Weights of a small transformer language model: 404M tokens, 4557 steps.
MLP neurons of a small language model. Each row is named by its layer, matrix (up: input weights; down: output weights) and neuron, and shows model dimensions 48-111. Each number is 200 + 20 x the weight over its row's rms, rounded and kept within 0 to 999.
A block is one neuron, or neurons of one layer that tend to fire together. After each block is what it responds to, as a language model described it from the Wikipedia text at the highest values.

L2.up52,194,234,203,228,165,205,193,182,189,238,195,204,181,159,191,227,192,214,159,203,183,211,189,166,218,186,195,218,210,223,192,209,207,190,186,197,201,184,223,210,195,192,254,176,200,207,210,204,229,190,200,182,183,217,207,192,209,198,209,211,211,196,221,233
L2.down52,236,191,192,202,235,170,190,190,190,167,183,206,240,214,219,205,210,198,236,186,215,200,189,210,172,217,202,189,195,167,208,189,187,219,218,230,226,216,205,217,187,217,154,205,216,166,193,164,186,231,191,217,227,187,217,209,194,195,181,201,217,201,180,159
L2.up931,221,235,230,223,200,185,202,210,194,205,204,217,153,210,239,201,216,186,203,183,227,178,236,229,194,212,202,194,169,174,177,208,252,195,218,154,196,198,209,222,207,194,172,201,189,170,174,207,210,225,170,190,202,205,181,198,199,217,194,188,198,210,220,212
L2.down931,206,167,166,203,199,213,195,179,217,217,186,195,211,187,191,208,215,216,185,200,187,218,183,168,244,214,208,214,220,230,217,195,166,222,185,202,222,193,222,186,200,214,217,182,197,203,189,159,223,179,217,229,173,166,220,206,203,171,218,222,234,169,191,191
L2.up1110,181,157,212,208,214,203,220,218,193,233,209,203,212,199,217,235,154,218,147,195,186,175,211,209,246,178,222,207,228,179,169,212,224,200,184,214,216,196,200,196,246,174,238,163,239,234,197,201,172,224,214,196,198,183,196,207,187,198,223,189,199,182,220,185
L2.down1110,263,216,197,183,202,200,191,194,226,176,181,212,191,165,185,180,186,185,211,194,203,223,170,179,173,209,178,205,178,227,231,195,201,199,181,219,199,209,184,186,181,220,183,222,184,151,170,201,203,193,231,190,185,191,193,194,223,199,191,191,189,236,190,217
L2.up1518,216,214,197,167,222,207,179,216,218,188,205,175,174,167,211,214,184,210,154,199,224,201,171,226,229,217,203,204,226,218,198,203,183,198,198,199,162,190,204,203,216,217,202,194,186,219,190,158,186,221,206,200,198,211,175,199,220,181,198,194,209,172,219,187
L2.down1518,193,184,212,235,174,198,227,165,196,197,193,197,222,196,236,208,237,187,233,211,179,201,193,222,215,196,203,197,192,172,234,212,211,198,224,233,225,195,192,189,169,213,192,199,218,166,208,241,228,168,195,183,191,201,215,192,179,198,210,204,161,212,212,193
Responds to: Middle pieces of words split into several tokens, mostly oun in y-oun-g, also N-ort-hern, comp-art-ment, g-iv-en.

L3.up360,207,167,212,207,224,207,181,228,199,212,198,191,230,160,190,215,196,187,212,210,186,214,200,240,194,176,154,189,199,226,196,211,192,222,196,191,202,199,183,211,237,192,181,172,236,202,194,166,202,210,181,223,209,200,169,237,190,187,232,217,204,175,216,189
L3.down360,210,219,184,219,187,180,177,192,198,187,180,241,181,215,228,201,183,211,179,205,209,164,216,174,181,186,214,195,186,182,228,196,203,192,168,202,176,205,204,201,182,205,208,225,171,196,211,228,235,176,220,187,198,195,224,189,195,225,178,208,188,179,196,209
L3.up407,199,210,188,178,213,233,173,185,223,213,184,215,225,162,236,213,161,209,196,189,181,216,224,201,207,159,181,182,174,177,200,187,180,195,257,183,176,197,204,200,188,203,178,207,223,217,196,222,192,166,221,192,163,202,208,210,197,204,193,205,191,193,209,190
L3.down407,184,219,198,212,192,172,199,235,203,206,196,188,175,246,181,189,222,202,221,218,179,181,176,217,201,226,210,195,196,204,223,186,199,175,172,231,243,184,200,189,196,191,202,217,177,201,200,181,237,243,222,204,234,196,194,171,192,190,223,194,207,206,187,223
L3.up641,187,243,206,208,159,226,175,223,178,185,197,196,197,217,184,221,197,184,205,193,232,183,182,223,210,168,208,201,205,207,178,172,176,209,178,204,176,168,214,218,202,224,214,211,199,216,185,197,204,200,194,207,170,179,198,190,189,168,165,159,201,197,207,209
L3.down641,237,200,187,211,199,157,259,212,201,208,199,208,193,205,199,202,200,203,214,225,196,229,212,174,167,200,160,191,201,231,217,226,225,169,193,208,247,220,186,203,208,208,203,201,205,180,182,170,211,217,193,190,206,222,189,204,177,244,208,237,203,188,214,207
L3.up1133,183,190,200,186,230,164,201,206,212,191,193,160,202,191,206,206,163,208,206,196,225,212,200,191,204,192,195,213,207,208,211,207,169,153,207,202,211,206,187,214,190,205,173,247,171,220,181,157,206,176,214,200,192,193,204,173,176,202,202,189,221,192,236,206
L3.down1133,212,163,198,199,169,236,215,203,219,240,171,237,202,184,190,201,216,165,190,222,194,188,195,247,214,221,215,224,224,216,214,205,243,212,182,222,195,197,197,209,217,235,212,146,235,189,196,249,214,206,209,183,199,205,185,206,199,187,211,194,171,205,187,205
Responds to: Word pieces that continue or begin a split word, mostly "feat" in features/featured and "all" in small, also most, champion, running.

L2.up404,196,211,216,209,201,183,210,231,194,221,223,191,216,209,240,175,215,207,219,186,199,196,196,201,196,179,216,193,220,211,194,168,238,189,196,172,203,212,250,200,194,220,178,166,189,214,217,179,194,188,213,237,166,207,192,222,203,215,201,190,179,220,222,207
L2.down404,211,193,198,230,182,230,222,198,235,213,195,184,188,195,194,210,165,203,191,197,212,222,209,184,198,204,157,217,185,164,187,220,207,172,210,216,204,181,173,186,190,206,252,239,193,145,182,207,193,230,208,164,242,221,209,214,176,192,214,199,193,183,164,193
L2.up543,193,230,203,186,176,175,190,238,182,227,153,198,188,210,175,186,198,199,175,184,211,218,168,222,166,193,207,180,178,193,192,198,145,172,214,219,163,194,210,240,224,229,210,204,222,193,214,168,202,194,240,215,174,136,154,184,208,207,222,195,165,186,193,193
L2.down543,226,178,206,195,202,210,243,178,226,202,197,192,221,192,215,196,222,191,203,224,189,196,211,170,194,183,163,214,222,201,208,228,210,198,184,179,205,234,199,157,176,183,179,205,191,221,205,196,204,232,199,181,206,255,229,207,194,196,212,175,248,191,213,227
L2.up1199,193,187,197,197,189,204,223,221,224,210,193,205,179,217,208,183,218,208,213,203,190,195,188,224,199,226,182,223,225,195,196,177,208,196,202,185,212,209,190,210,225,197,194,215,205,221,233,169,182,189,205,210,211,186,219,229,217,194,188,190,209,179,221,178
L2.down1199,180,198,190,207,203,205,169,219,194,175,208,208,191,225,204,207,184,212,199,209,198,173,222,157,189,202,216,176,194,150,206,212,201,203,207,198,217,196,222,204,169,207,178,196,248,166,129,191,214,189,195,184,202,208,165,182,183,230,207,173,202,218,208,233
L2.up1250,200,204,209,239,193,208,204,191,197,184,219,180,200,188,209,202,224,191,179,214,180,209,200,230,187,211,185,187,203,185,186,166,205,235,196,210,213,204,213,187,234,186,184,203,210,180,236,200,251,208,236,221,198,175,180,169,203,192,165,256,195,186,234,215
L2.down1250,188,181,213,192,181,184,203,189,222,228,183,229,186,221,218,219,211,198,201,187,241,159,191,188,167,170,197,211,182,201,219,215,189,162,207,199,175,196,188,204,192,218,223,176,200,216,180,195,183,184,199,215,193,227,195,192,183,201,200,181,219,187,189,190
Responds to: Tokens that close a unit: possessive apostrophes after s-words (servants', Andrews'), closing quotes after titles, final word pieces (Institut-e) and digits in numbers.

L4.up1414,206,165,191,192,215,189,222,193,183,210,213,188,226,214,185,173,189,199,184,192,192,211,199,202,201,210,190,161,195,194,227,224,187,181,202,206,196,202,185,201,207,210,198,218,217,195,204,188,221,220,234,203,197,183,225,228,209,194,202,183,214,203,190,206
L4.down1414,210,233,208,181,196,226,166,217,210,195,161,231,197,199,182,235,200,184,198,205,188,195,190,244,174,196,205,209,175,220,163,185,223,235,191,171,191,173,190,202,211,218,208,204,199,227,200,228,175,180,173,214,187,203,190,195,164,226,184,209,186,190,231,182
Responds to: Inner pieces of split words, especially unn in running/runner, plus quantity words like few, many, several (sever-al), no and also.

L3.up668,209,206,156,218,188,182,197,192,212,212,214,210,181,179,204,180,212,205,216,198,202,217,157,175,205,177,204,200,195,221,215,219,209,177,218,224,213,221,184,184,166,236,172,201,201,162,200,245,222,193,158,207,169,216,207,205,193,201,170,187,194,219,187,190
L3.down668,204,159,225,177,202,198,214,211,209,213,181,196,209,212,217,193,204,200,200,199,175,184,190,235,198,185,195,227,225,207,201,187,173,217,213,162,203,228,218,214,200,162,221,222,167,218,214,189,164,210,232,169,192,209,183,213,194,173,229,203,179,193,191,196
L3.up706,209,211,208,194,220,195,196,190,187,190,211,216,221,184,247,192,201,211,223,174,212,230,214,185,194,215,210,162,220,169,188,238,208,179,202,203,204,205,202,206,195,192,207,196,152,181,206,181,202,242,218,192,207,199,166,253,187,215,189,220,222,198,229,187
L3.down706,234,190,198,174,192,202,192,198,174,190,213,208,209,184,175,169,223,190,196,215,197,179,170,222,201,222,175,206,202,212,223,151,214,186,189,206,191,194,189,205,233,189,232,228,244,207,192,207,212,163,217,220,201,221,230,164,185,210,191,190,185,175,185,213
L3.up852,174,208,197,228,207,172,219,186,208,208,203,188,192,189,184,182,211,226,215,211,206,224,177,181,217,189,175,196,183,232,174,204,208,210,183,186,199,186,205,194,179,188,227,222,222,241,171,231,157,206,210,182,202,191,218,229,219,214,169,212,178,221,165,218
L3.down852,220,174,232,183,188,213,150,229,186,212,199,222,194,182,191,219,177,175,183,172,208,176,226,206,186,194,201,230,206,163,243,214,175,182,211,203,192,205,198,232,192,194,189,180,156,176,173,168,224,196,167,207,162,213,197,168,190,208,197,185,222,184,210,164
L3.up1025,213,191,190,211,202,206,197,173,191,229,228,156,215,180,207,162,187,174,198,202,180,214,168,205,200,189,181,208,181,214,184,194,191,184,208,201,198,225,200,180,186,226,204,202,200,200,208,268,176,177,168,220,221,197,211,205,172,186,206,183,199,240,203,183
L3.down1025,154,220,205,180,230,222,190,203,226,184,160,202,212,201,202,216,193,225,172,194,229,209,224,194,223,208,214,187,211,206,233,202,197,222,187,198,199,173,205,190,232,165,204,186,174,158,194,146,226,201,195,185,206,195,176,225,235,223,196,222,186,171,196,194
Responds to: Inner or final pieces of words split into several tokens, above all "oun" in young, also Detro-it, h-old-ing, ex-pl-ained; sometimes closing === of subheadings.